MLP neurons of a small language model. Each row is named by its layer, matrix (gate and up: input weights) and neuron, and shows model dimensions 256-351. Each number is 500 + 40 x the weight over its row's rms, rounded and kept within 0 to 999. Numbers have three digits each. A neuron's up and down rows have the sign that makes its largest values positive.
After each neuron's rows, "fires on" lists the tokens most often at its 100 highest values on Wikipedia text that the model never trained on.

L5.gate334:500441487502500548462573556441535530485482545573509500490494496470459495489507458426430502500430465522481529493551455493520483505544502497438520577508516544515399510509542502453492463459506474472505523482545512491544462479541491516389601548469535491469451490558465453507486596412530503486
L5.up334:542480453518467504537549510465528510440502568526527507442522457447531430561517443485497492457461503497541527535464457475507488462514504499475561504499514470490510494483558509511462523468532445513544510509592474502509467475493477503476609524467495456506463497616511479512512548424512490601
fires on: " of", ".", " and", "-", "'"

L5.gate3:506451491526490496502510487451492532539509526539524420471538520512522509483431531505495468460443579503484501460509547438561489534523465565488441435519501495506475520478558461493526526526440579571567494513423469524558528501522498544531494473521515508456441440426496477487513495468463544513
L5.up3:484442496505505548498470479462487582458513420508469469455497439520547525549465564537499476480553468476460501560529485443481498407454465461454469463510465487534514477518495486506490472490457513483491453534564481440487557523446539543598409433457475510579483463418460467462457538488541487441
fires on: ",", " ("

L5.gate101:549504515463522513550457538460450457592439495495486461464475542516499532528468439582452493462495496424505420544490533497414530499433419451519465562478494475513464516502487513481509488504534559503484428488486477518549550522527518481491521492464494448453538522474494548556596476512551487466
L5.up101:460504534444502488546568556423457422580475513452533447499466584493480465490443577502520542445476537512533482487509546530434512497479476500493453452449536588568525530498462542502508560511516516516448417600471505500517483508589473456515480520479523481502492540419453552490514441483482452518
fires on: " \"", ":", ",", " '", " |", "\n"

L5.gate542:542527556523445441494525475442548471542413418466459499504472530481535538524546519508506479540527483530410464502446461510417539476501503477518499492479520568519538544463505557462462550523501509480520521523442484552499499546451553503506551464441570510466410523523530552442542494498552507459
L5.up542:497537436499419476524521504574539458481471454547487514469464477538443470490563546435421455447480513430530502472466469499396486502442542498435480519509503480569500560436479478470488496499463495400567489486454454496493513494453438563457517455499428526461441550504478496539458486477541504430
fires on: ",", "-", " to", " ("

L5.gate230:481497471589502482479466505431548468540468541487555473540480544476513485651444487531467507523489495472508480491558492558456496525535413500509477456492530490454507604461533497470493497455534532465476535469538513478553514510547577480468499521543568475480531474431463463473524447579506461481
L5.up230:486457497458555523482593505563434492484492516437502513558513518565554523467451470496533497492540479493449500562438506551509464565487480488488464459439530511561503521441531433502577528521521510500583459418509476535474500468502450534460547544517494491498485465516531534544502437418527498527
fires on: ")", "0", " ", " (", "7", "1"

L5.gate659:485496445547463535563465524461549471495479474542475496476453553474576406489516475543488496525477494504529473486503522597465545479578513523463479482508551504548488502510513500488500509468473489469470469449453480523521514465546458527494527535484504531472557476479442561446572519478504534565
L5.up659:519482431519484446574469514463469459525494532460579482472522494478529501450517554484538520570501561519480500483580470541488513440539438549482503443457517475531469485494491445477510510490529504493525549574546512533465554413540478506476522500577530500590537508496474496493522563523518529583
fires on: ",", " and", " to", ")", "\n", "2"

L5.gate1082:505553504502487518548432499491449513481430446503571458501436500477556523532502537457511515490544501515508446468500534467497497455494464429529455472536498528453496575533495518415539532497501439474482459496481519504467489638467488505466465493493443515525517467450475540420473490515501503484
L5.up1082:506490486515468511451483525508459508532577436481533520530441540505428528508471514432552493493552569479457514505518512513535474498440506501454464480501538517525520467500486526518546524445516497514491498479415429408446534469468515487516452497606500453405450556496510512465478446483473530551
fires on: " and", " |", ",", "-"

L5.gate1215:512518505482555418488498455458595515427497550584530493502468608512525486519514529465536478502439484406491535510491516515549539516421608503471495515567519537505483528475509529540434639507501473447506453502504545513590547486496537513440541474563528511462503496492442472507537610573495451542
L5.up1215:530471534456499514601470458502561529548501568527476474533480535469514499449559558489567492487511505531503508516558614504530568553442498526516545490508466474476474538458454522578494526567508480485390561489473453495597520526532506526511509505498530515474508569543491461498510469560491445510
fires on: " which", " where", " and", " |", " -"

L5.gate233:530438394569518437482543498518509448449494484510542488498411549498472484482551452473530508500497448506462442489534526548585592485549527496462550510477525579483469461484495520505516507580500411464513538563485543520578484591496491392476529482503502480521485551496463535493454471495518501478
L5.up233:554464574596546511488480529576487487440501478567543463503484470531556500543516518523468427476502531495502473468534450477557504488450512479524508434563468545475432593501494536513477495456503483582482485508540533496471498520465582479599460468487449472451486544486483545476526534533530592541
fires on: "\n", "5", "0", " |", " Notes", "9"

L5.gate1289:527518510518487486536483544465484471459485554467533551518502525473460469529508506445439500493483503539558433490562419557470533491468563438577445598500569531436475476535502424469570512441578454484402515533537492544526475473542408557548420494539491492449526469534518529426512564538536555470
L5.up1289:500548474546498489474492446518483462457523459516535532505510492478551504507497544541505515493551524581556450442493451443493539455446563423552483550546526536525470398536511521459559436469542454499441470528474546547505568518509479557522507523518491539516517495457514563453522498555537474490
fires on: ",", " and", " \"", ".\"", " song"

L5.gate1499:481553550504475537527487480489456448546499447451490478573441541534515537553514541457455506426428525504475528476414503500490485500503528501451539521560464526436481491479497440513522589459460495450493417488440465585501471506549462442466518485555523497528484517551473581504485538525534511515
L5.up1499:441478495527434535512523537468436487427502530509533574484533520488544488453542505506574478497450437508483495514480460557464491469542549427470488498436467529464518467467469481532488489490439564511472378539594459419477494621446414503519488596487466509516513461535529508528505549509484493649
fires on: " of", " in", "ris", "-", ":", " the"

L5.gate623:498416503537459498531522526462492521442544509503513509546561444492525510444495457553445517457454454448538570503532440544502423522550486521513445459505499477477473437485474444504559438503449490507512519468530556551459510467548482433432524448486465514500521481505483465534473472540531551511
L5.up623:519473510526479484476486588461522494550492497524511493531523441490455515484417467534453454594440516493555567501503496534487470443494446529533515449499516569453479507478505529518522478542483510504550574415502478551494466451515490460550477472584519459552523415516529440565471495475529511519
fires on: ",", " in", " the", " of", " following"

L5.gate1361:458496536493508490517418526514536484538506578566515442490390546508430465516471525474429470502428524518506510457470497470492503478454494423500454505497571522527487448513504490505438492563467544549506508517467422542464569455557522491491538502536453498546440507460558500573499457464513474507
L5.up1361:449473483537488505522471545522432448501538584542521471525399542506452520495475547434427541549497491531429505539517453487485537518525414467528549596488483553470552456417449428444470537467536536505519507484433473530490494523474440490553532411540552508532456534497539481509516485557514527471
fires on: " in", "-", " of", "(", "in", ")"

L5.gate1642:507495530496539414528486544443528514474555492465502464498521558528484501540501559454554526449458528506472471535510519480489416508532428480583492514569536509520447512566531499516465496528442506430517585460451589463424432489535496570539461525439548487542447456492511472504487534450484474471
L5.up1642:456596472485572483504463538440532509466560448471555497461516492484432539533478491514434467518514563484489411463540494540515447566547484527519477526509486463467508479543469513498463461491484436480558565491553557445499587466552536619451525542442529517498597511497502505522548470459462508483
fires on: " of", " in", ":", " the", "\n", " for"

L5.gate1745:465496486460523487468480511447549501552445493488611462460507522502548398547496447590490561502513553513506464508406448461444544562551443546505447548535512499452473454580476506461566499478477486449443505523511508518551450483540469486539459542402486525553455551473527537481596495474493532575
L5.up1745:430476511484543516560532485444517517512528528512528553524484463532543481558441475507435529407550475514427482448524476439425505516528470489528471560497576480413441504499516544469526568453484532502496463546479527410513517481474467426494499457471515489501514452519503502527534531471477476503
fires on: "==", "===", " ===", "\n", " =="

L5.gate788:465525496452514479451445544533551469470467432483483530561467499499463465452515589500554509539491505487554444532565486501523527513513479472479472572537478471498501495480546430465527535502506493407508487433536517481430548453488456508538564462509504511445496539478433540485442453517495461474
L5.up788:530414478507552525527529529492471563575456494523581496530443472477515471494515506502486539544454495470525557584554547526446474475476571527604498520505497465560525512492493466511569419444500481445558481512463523488450433507490466514468508504436492459537486455463521514432500439517480488512
fires on: "0", "2", "9", " ", "1"

L5.gate399:506523496592529480444451549530508456469492542507439514540497531444495505554450518499509492550497438564476558454503499423468529490525557448554547526532499530501507495523480477465432495489482479495514498456486519512465496460536546496513460497441417546505548504537485584494474433423493543438
L5.up399:513502415570530467502443502520464494587472501465445526501505470467527484526429544446484519448469505522546529483531516533498437526516508499526559532478466518495498481539467541505520533485423481493499497470523473474496483545443504482513546467428432539450506501544481488519546503464530565526
fires on: " and", ",", " to", " then", " into"

L5.gate184:470460459536488517458525489553538535525491499534550484448560597505581458499428565462594547560465489499538500448478530483522497465565497501550509456452530464564516472451437546486517482590500463451555389413449388439573496510515494510504506573530430501449493465529506487478493448497533511442
L5.up184:463495511536463476413494457509507484496427478620528507527539518513484438543459567436495531474534479443463452491440446508458559521498476563512523506502492469563506387480437519531507472576436448450527488492510489445489479459475551478472477529551502510429495556529457437507534539484541530483
fires on: "2", "1", " ", "5", "3", "6"

L5.gate1787:530520515525453545574472528556560539484504499547572446519454512486520527503453464485465468600564529480510502406496521504455486463530458564515519438452525599458470482575564485487491510575564472433544567513478459461504488452525567513537477579466419463555483486415436494487516541438551450454
L5.up1787:521459524572497493424496538521449525482481509569488486579570499571534499524479496443510451465456481396477443522525513553529527470466543496503503441454512478514506493470596485436603490469547505408487403431477555420459491434476547535482542496441521518525468527495502530451552474554575448438
fires on: ",", " and", "),", " ("

L5.gate43:528536476546480549532524577543498465482478551532466540541495482505455477568478534512506498593450491509588488456529525491497467441510442481550540445539455488482457498444410575481461426501528432427413468475478411460551484475462535589479537484486483523570477470553459539432469531496585463517
L5.up43:500429453442483485465499534523545541467537488558473487500474419519554513501432562435438471483463447499484575437483504484525510468475444462468532490500420512526452481540531562506509492495461523566523491431487489498530466529494487459572482586478474529533494555480454636413532462510542422600
fires on: ":", "\n", "1", "2"

L5.gate1685:548529448448467482473432551522511498514487526518508495479453513442440579523488510466527531419459562508461517510379550476500480579506464534530481495484465437490502531540460452488489429514444526472426497482496503515547486530499515524568514471483520487545485568538439537504486486456532512561
L5.up1685:550545476457457542429514498519467562459414588491477472455502464480487520537538489467489570507489533545468542481399510472553518481475447534523502519516525456500510501537470482516530428573494569480442544479472474564519505672470482554539525418520500522575516470531469490465501478546538451562
fires on: " in", " the", "=", " a", "s"

L5.gate743:496554546566542528495485495468567508536473519479545522499486496472495406529513417538527559511549517507511616481577447522468521529511498415477607520516488476484529487538510492473466480520480535486568489570422533465523492512512535452505519469503474478515464532504489527495497499501446540469
L5.up743:474597424537520469454549540533527483532509590547506508584531522447480503512482526500449501468485514467490563501460565530487497493510445498480482548539470501558541476512520517514459554530485565500489530483501512495451577475517491463499506501536472499444494557482488444499509530450486533510
fires on: "==", "==="

L5.gate1024:449502494420548573512464438522523451507510471510564475445512498614503531481586524525497474418453447486532470456497482490489477476499511495522452428566559432527443473522552558474506499475441511462452429527450520500472493484487477464438504525557511496497529463511457501473490442576493449447
L5.up1024:475506506497458561495476461485489477546534490527554474549541458550510452501514528505491508468379460479560459462437500549505497479488564517520459425542498422480521533545543514481425467497414536523517474454494500534454447501434486473468532474479429524489447444480475544435546446505523461482
fires on: " which", " a", " at", ","

L5.gate1186:523514507480414478414505400501502506481570528456500393454477394510545417547531472448534430473569474526496461534426491436510518476455464485382538500475569502492470510487507506505528500487547443528472503581568541519571439469479445492491441464570543471550541541543479547511480458508524526531
L5.up1186:528493522417567513469429481463523493493491496479572491508493540485545478517481424581500453573497534578491477459536572447474534458510534475456533502538519495483478542483480546474488539605539517499570519523500429553439464465462455551510499602537436473436503431524487506485499536513521481491
fires on: ":", " of", " |"

L5.gate546:449485490545474507429474566556508568498493533511531418562539528520466492527458570496527507504531529535508512484528495581504504453533455546545588451452548612460482533457464445510424471555579507509515540415541542469466510558487523502450545434486603486534471498524502474497553491468522541521
L5.up546:504459462545511533468494542487500459521515544514519459496458527458465574510456494477490529493473442419504495465496484460597469461481447567392472512441511615464561522445508501444563488465544501552529539464447504527484475602477567539468534451470570517529431495520448472464479555499472445483
fires on: " in", " of", " (", " to", ":", " the"

L5.gate979:470490492539435513445456506524505531593548495484520405454483509472537496536517435499501501496467465493489447506499477509537429550447475418594462409539526481585501485555507503521462513491538503473494417415550518439540545450582488457454486529523531543573514478563501536473517512449511510474
L5.up979:451475437523455568503531558503505513567492492526468426525525508451539520467427460470475445447481487478526529491506502494506478539509515432525437436505495500584560516546454503525437559536559491485489472490525529541563450504535484461514481501540501556571507503542541483506481553402481482513
fires on: "0", " |", "5", "2", "4", "7"

L5.gate786:535495532478503496420544532544502549434429482561457473576467525490494565585406527494503525494482559513517498588493492550468478562457480417513545500521495552494512516511513456545564534533481535515500446420506520503497461501503477470480539543495453551528514527531488476508575513467495423519
L5.up786:578578462426452464410498511502502492477434452510477507533456507489523528527443533467438502461490512502470515562489527531482569584473535459470503501478483537539471525559546485514493460493502474506480446466462552486481531531468568495524548559527440533504516512499493452431491528496532494457
fires on: " the", " at", " from"

L5.gate1401:511507506543534536543510495478603469517519500522520536502534533496502454509488573570469468523498542479500538600473564523508484490476518430485569545604548545503510487570495537453414532480482534554477503480491488487516528545406478488516423480525502535456515478486459547505498528497459490471
L5.up1401:506490453499536486489460517463483568529516475499507476410509543426499495478442474524433476471570436573498459547423531521562507502489522512456501511517504461538517453458446479561437450516446506494507449528467524451465471501456521491529453438561590493551508460436423474503515561545509551530
fires on: " the", " and", ",", ".", " in"

L5.gate837:553458574490519467493509505518475488390504485591465477532513544481552477584506514504474493450480505503491460568475553457593507420487480500576471413473511561503450485559499491443541499459513534481479437503508501549508502498469463419473544539516526491533500482514517475552495508439427573551
L5.up837:513430511499504430441550453528514468509496519523576457455503476501557552529483465504447572438504553516504405493482545456607510505490477502477501411494501508505562476529489426524503475446441545530448556528499459444462468481488522537526491468476463476518485498445504482507546518496514550546
fires on: ".", "s"

L5.gate465:518498592446500568390511464507546454476493533528553536533477495450490424539552502448471469422477489483534521537514509490501522427486551500472490476497510433491526538510487528559455556519502551464443531481520479467468510496494527561553456556559537469491485491489484514533485557488458516531
L5.up465:473499545488466530494448450514515404493496459454518476549468486452496568488543506474549405471429520481506460509452459488545497443495537529550519566519554438507479557480494597552469553458534511477504552460461480518502558513516527520522505507479483486532480494461435459465543560497509448512
fires on: " for", " in", " \"", " over", "-", " |"

L5.gate1271:457489488477554484477494490558417523529484511521560512585494505513450495448410472430557546579519390555522469465472465521484486539398539486478491430467537593442465553526525476527440490490511460508422503512440528484426524512442475522416506549446474449496473484568533475501536502505537489553
L5.up1271:542447496521549466435524508480445449496573480489499520571508511515566433471447460513514489517512469518521432513572487511483513513499498511550515494637467534481603518496537543532569434492507410466438483538495494457459494476429575490491517520448524428550516520537508511451530531460433503480
fires on: " the", " at", " from", ".", ":", " of"

L5.gate105:465560545455457480457493519519494486606518455465505458549629384480530410482526509484518521440510434484513475534499512508497479474491528518572505546526476583555526500513541542506492602478541516437462488514494429515534492508556435477498511443527530484515554478502507482489450550421494512505
L5.up105:501490500518582509534496500504507450492531496552509570549599488501527491480506600521468515477512498549507544539449508500466547467422520415536541454553516502478521570456466483532592492510554594498438515436586476504436528543529532602417545553483465464444495485521507535498546526543518499491
fires on: " to", " with", " for", " of", "s", " from"

L5.gate1387:541422502482470494499536482534539570436486491547551513516535550516524528521477527565506491519468458459523489449540512463466464455532459497504493454482549517560478550436462444544549501541493543484485476535520519567496550532540563544545516540523433513547497554479460521437532599523429498538
L5.up1387:559446476496459509504460443496480442451421534553488454508438550525516498517449505598525492476464539487516522488502457447488573563449504470453434511542466512542631590493480535515528429452520549485546516507484473517439515512416492495502532451540519472506503475509513566535475524460451483557
fires on: " |", "|", " the", ":", " of"

L5.gate1438:495436503513480535473525506502498463479452515552518555499486442487469589501535532508455502531453521534485474479544559510520434551468448583487543491473594510553509431518444466479496445520498503510504533490501509482564492497541439529511472432461432537469591522545546551477560529432462505457
L5.up1438:451471524502542505474506558485457457479442467548570538461456450541459548517483477468455572468467508563496526437442587475479511525456423516533512472469494519551507477549439509516518462429448470514582509531504461503501450529490432428456433495500457533519522533525496579538467521443530521451
fires on: "0", "1", "4", "9", "2", "3"

L5.gate723:530532509503562498474482505509530503527420509518569431578514463450436484523458513476570492507544434561538524464509451502474542439502486506534510497485479449509502534478471500357487536475497443432454442490509517483515504534513494554461492498539479483456519463555455505483519560447482572443
L5.up723:431512462556501572483471472507477546445535519535492454543508558507459511449475447476457490442531528536462467444455480487443543480475548501514445494444552538480494537521459496481464528569482505461379500499469507462527506532483477533506521506504548502542507524493482483547596563495418562432
fires on: " and", ",", " but"

L5.gate47:470538470466453476436524469508499546582482469445515460443491508557517429525529475487559481500488545528522574456511499505501458530455473525565475506517537450419491530521473543416453527543479462517581504520534528454551507477538486465517422483523432516574506461418460470532521513488475565549
L5.up47:497492411515502533445513523470457518493514508481489507475528493602507535512470551409488459536508439515537538493483548470433500564444489557501471524502558480473557495524507497452540484476485553452523476529517482505500500452481517454514407463476455468508501467453544479501464481444529469512
fires on: " |", "0", "4", " ", ".", "1"

L5.gate500:446499454450517497563450493464552517483492477488467499485506549438465476498467420473461564571529470516525499503595453560483536491602426529458543562517418559534496528515478504400498476505493523489492493490524527498478547542461527489489508500458503513418612487503478513515531460536496575450
L5.up500:446518447596568535526463530520448488518523538524428433508464528472535506511429484459459454543424485520478496525492451520566521512515452524430461509401497497476477562558460458542506502520596492447476467507507491475495487543530564502488436507475415465569502480473508451517608525473493494527
fires on: " and", ",", " the", " by", " then"

L5.gate1497:556517536480550481447485573446560426488490516511495529467520513462507472532508453456521511447471518541477551531519469500480526541508450491500427519558564537472482462560442511562507487514456506458425513509472507533452500493481494446460474441508516538529537544564476478487558527543552541549
L5.up1497:488504515509462467457503555504557542507487490496474569552443462496511557430495432458507488448439535548462581501489545464477542549504442534557430448537492478489460469533474558586496503479472522470479491494421467524482527475466478486547454435455393537487506521512414510497497418441501603516
fires on: "\n", "=="

L5.gate941:458494567488560576471527520483548443476469477499511458473520521438518505467501578496459446458451466531476463483472489489561519528428485506503513482493432483466513564543466477473488561549498503529428473500490515523526496474467482467543570517534514520506455444464550527450428482500482522535
L5.up941:510519500464476566561484510492444489468504574565523454509470511460432574507461490487509420460517493544550527536491478492541526502525505485536508525482510499484543576508446447525493538491474496480518487576507474513540463466582524468553509502601536511524493480443536452487416573476474498613
fires on: " and", ",", " or", " to"

L5.gate482:469480514439488513435491474463545494475516466499511552517462550487512456449550372551495457481486437505499532520482477609475494532487474542569539566536523489579487513494479537484437520494481525488522490459516414618476483478454546408472533487533573554541561498483516560497512455537526538529
L5.up482:539437571425450484429471489482493431565504428505469412581581482422510549480572442508443409491541538501594506468512469540565456536541443545522583600442534517532529502524495488556524479554507573524489485507523466568552450605446545470504505444466562422537451489549558528586471577546430529447
fires on: " of", " and", " (", " or", ":", ","

L5.gate671:436468483519537507508480546481475531514479477548494527526458563465497450488417501507387471495507486470511476558504488508427593558510500443476527475495514568495484461533451521509482507466495499513489502503518469477540513541547466517521508569483543528492524507498531564496524546518473550476
L5.up671:481541478463568483464484562529482527412471566535575527486412517548582447516606468532497516512497469500529517455476479441484512541482490460561541523546572515560537491527545493505486389555492497469471475496520496564462526546491507496501495514515471486568459466542488483498503508494508464575
fires on: " and", ",", " to", " or", " than"

L5.gate195:464455589457472552536397540470527522492577503499523463496474470540452424486493446501473509511511497539504488506492512429502539461448464438474491453502534497532488484517488448552523465486526555565518509571439492569488494529461463547496455482439429486542551559489509493535537532534464497513
L5.up195:487464506427472453520451526584497436470480419533487520494553498462522497547496540472584516486523460458494511552539498506425493482435456439481583461564459480447542520437509476453586555450494480517430460507439487527473514494565509517547489484560462478561496496527614437517497491528511537536
fires on: " of", ",", " their", " in", " for"

L5.gate919:479504529476483505424434439537466472543451531505458513539514490546504495492444486510543486521452488439568499520445450528466532453426451513509500510564503553447532402554497430484471524493465464500529500509435398489464495450512458538529569467548486498522591548520480479587410491551514530522
L5.up919:529501499422505527531525504530534577489490507527437492611490440511487464501519494567480426423519490501483470502499505496479572467462486548538459526497531513559467540503501528524478502482574460472570493553484442506472505475505518459481483488487497565509520504518465504493549520495489532504
fires on: " ", " |", "-", "8", "0"

L5.gate358:450477569534504481506510502535492480523473513475417458566401528426491512507536473501554514539554580447546506503478460488457478478456533488488446503554552526477534486461458581518528561522485484519492470533570492496548400544437518505540544486472604575495406485507478510518484518457552455429
L5.up358:553430489598470501482516438527475476508524487437466514556412537365483510505488550499550523483527474535535495501486558548520456604452504475498459560567521482502510475452430601516522505504471462500517469461472450486535447551500545451599527515477559538540535507598485527522507487529539506456
fires on: " the", " his", " its", " it", "s", " was"

L5.gate1473:446540504490490568529525533459519571465522478525508483527535541459495421558424498547511511522512457498538522532459521468461490552480506529519527454487517585484467487507485535456472476456531532564472480515380454548530491495478571488548432551541490529458397501441592523454556512451491536542
L5.up1473:432489547493527512565495599462484553510518504527577511420475483448535496484530532461518464466524456471472471490561544470522497515443436514517460503513494539569540508483517516476524556567511535488508397478432464509532469478539490445565474541520562527528439536472485415482490638486541470489
fires on: " and", ",", "-"

L5.gate1008:524432538493483497447549527598519503545519388427436475419485572545500481575442461509490461527447521497546511534476492483461486536492514480503433408523517502421508520468501571472554433470518482447504533506491490403526445466468442491517547469455459521510489552470469475531548454496439449541
L5.up1008:512426493471499519486447577523536535549492476398464447514477558489544473504530449482478444440451516458503551443437524579446403543462533403497473470493506492469549504440495603452567561430496565466542486499514507519489485548505500524497481489492484453499468493475547466586492512457420467520
fires on: " the", " their", "s", "'"

L5.gate1421:453583490473527483489511518504503461532495510469482501554477417535523509534477498543517542438500476494469500538476536483484541491536501482505526559462486507508490490468578436451473532442373488495530523471505487525550549424545525483506538505574461495543544476431521538454401542541488537507
L5.up1421:515529496508503475453440536439496503496464507587473529466470479509511509467550560530506495511470499530467460511520468487445450484477489488473473434494511523540451473529520458489531529531462552487485539577595531539500494491423509518515510513564500570549533450514541423594512518455549471491
fires on: " of", " and", ";"

L5.gate1565:535530509528494511425496515515500473583484456451446490531430546494474570506408482495494494547543472513511526511495516511443533490506508473506549353503476510444532515503506527471557472563452419527527499519532561501497477516508485488478493484424521525414544517423462477530554499451486466518
L5.up1565:592583548461490484465479522456471565444463504446458510596468440486434499512509507542447490544518468611496539551504483545541539467484453494545553474509418522445537455468500520513478482514562479482540513558484513443462570510464515484443526524437436463530507501524480531551477524491515500526
fires on: " the", "s", " its", " his", " their"

L5.gate604:470479486478505482588533484510549488497509523519533520475492500527544499550494490467562491460447490487564556510478480532480498584461546517506479512532551461518519502500554533536467480426522532490461565502510484525476510519479471426546534496526528466504503580448510539487510426432525546551
L5.up604:464551450458441436584479476518522535445451434525522514469461509513449472532456445457481470520473477512434468515420465498439518559469483510522473533492480463523559499523524477485531507494520479362509529442587498569526537514502417466587539530521520474515575508513398457548504446513470480546
fires on: ",", ":", " a", " in", " the", " that"

L5.gate2:527537517471473445483521517485656525414451503507518463483452532505425576504504475497561516480457480520473422605432480456441484453460565459441458545462500485507530527537501517547431544469521506472542535545472456523523487528486488594465475501509493509540533535492464464505565473533511503502
L5.up2:508498559485477539480542554492567498462423508528486549550515500535502464502476465532577502552458507488559455489492507476476561515453498548420512576558482520506560512477563517559518523517494517524461468462435459604534520503498428521564490583490478492503511556482450518435472448560490553532
fires on: " of", "-", " |", "j", " "

L5.gate1255:526465463467438550453472507520531429441524502503554610540484525542514437504541470556454418458491516510559529458557532419516489555542480492553440451498545502513439471500494439477480487520532450490489492490555506541569569564509483493473514554499432431522502551460456502504505535431537507509
L5.up1255:506509516465510464421465477502515570475543548565569481472477443473513545556520509514443454463471548579508444442437492539456504440432523454519457489460563450458542527505501480496481482540509514434492520527556546518455511495418565564431513412494448550491459504561410493541520492440499574554
fires on: "."

L5.gate1205:427439481492492530526521510545491544436495514539483555534435484525560549521453497474586446520474509497460544472479471513609581464456519498562566507567424549508532541524528489522477504613457467532530556442461528581530463519526437521524548546451563458478478483493539526512439571485526487486
L5.up1205:472456467520508557498497558519535594444523485558502499482493508579527526515470522459544451558528513503547530486521513534602502426475460573490511525480507566490529523594494506486462547553510464526551470469474582547605467516527523567462458514499516497475527468538514503466470536522516524473
fires on: "\n", ",", " the", " this", " to"

L5.gate1147:475465506586584460474511523533527559421476546555468502495460511471531463501484495466486507514497493520442531490523467520442595549478535464527524505443538483463485506550480474529528495480544536487524531471488427524492558545570517586452537516613505525514472474425502446482558514466461483481
L5.up1147:483467531517468434475525524474397452470485481593524508479520504578504473459564525452490468473515538587374568504504430542484443550530515468529501452540433485526480507548545458536510543425484501496434497532493436485461524549488517508519524494559472500470515482439519479488588493527496527565
fires on: "-", " and", "===", " the"

L5.gate803:468595515485520564525531473556463486506527514575457489544558578550517460565475479564409459552497547509532568497516533518464521454476482460493414441544498445481534544521444595436448501548490448516513545437480562475520545444528536549472510532509501526546508493474518502537468444484465503533
L5.up803:467475485500517524502484444536473492511502570562515599587447533495519518554500484542517491458541495521478503460535528529541522462510508523504441491528406493493475509475539587536485531488483501501504538475466469522484549538524548486484536524525444476447517503466468525543479447419476494468
fires on: "==", ":", "===", " He", " ==", "\n"

L5.gate588:498534506528499532562568506496588558511480479460519510510503581465481551526466512429516559447518504457511518520550458542465550439497489513497527455488548542445508588538460533487430531555511540489498484500453479556494604504506506538427494435498492612509450523474548578530479463548519455477
L5.up588:498600518432584445505485491381461448478535511496470534489487512427483543480573497516527459508528515464497492473578479551563518536518478517492542553533454476501515464485487510477502501518450475533444512474514506561513457512499543502591517520542497465537456504457484556475455515479471479527
fires on: " |", ":", "|", " and", " not"

L5.gate734:465456470524582485443544553498463453498556496474464568542559557501449534456477509439505445521503446514508544525531523490543547468520464432500527490521479550425475480518470468545455503477483423579469449498456556487373515582535494577471523497447465475507481489541523497545564518524559545501
L5.up734:511501553539513494390480495554458479484495479468495489541456447508492480477470504451555492507517486450515511538495541435507561455491524397474557476482516530517526480586432415504451462529470524542482510548473456473428542525540497585551567566513488487483482471552511488509499453449566518515
fires on: " of", "The", "=", ":", " as"

L5.gate1113:465476517498532572504466506502494553491522512484499509484528458391492484474478482513460519543532484491546511520550449504504567494484371462564525547534440487511489568521469574451527470499499536540503550493417472508533464497476554511540472524542460536486512496420519465469430482454540506526
L5.up1113:470587449562589501529500555547486527493519531429541478482485617509575409515562484512485466435514461472573440520485511467495519515484463508507428512495435520496480500559536455494515507519497540459460478552468517516564544459535479494536488467524478453495513520479488555469490498535495506496
fires on: " and", ",", " or"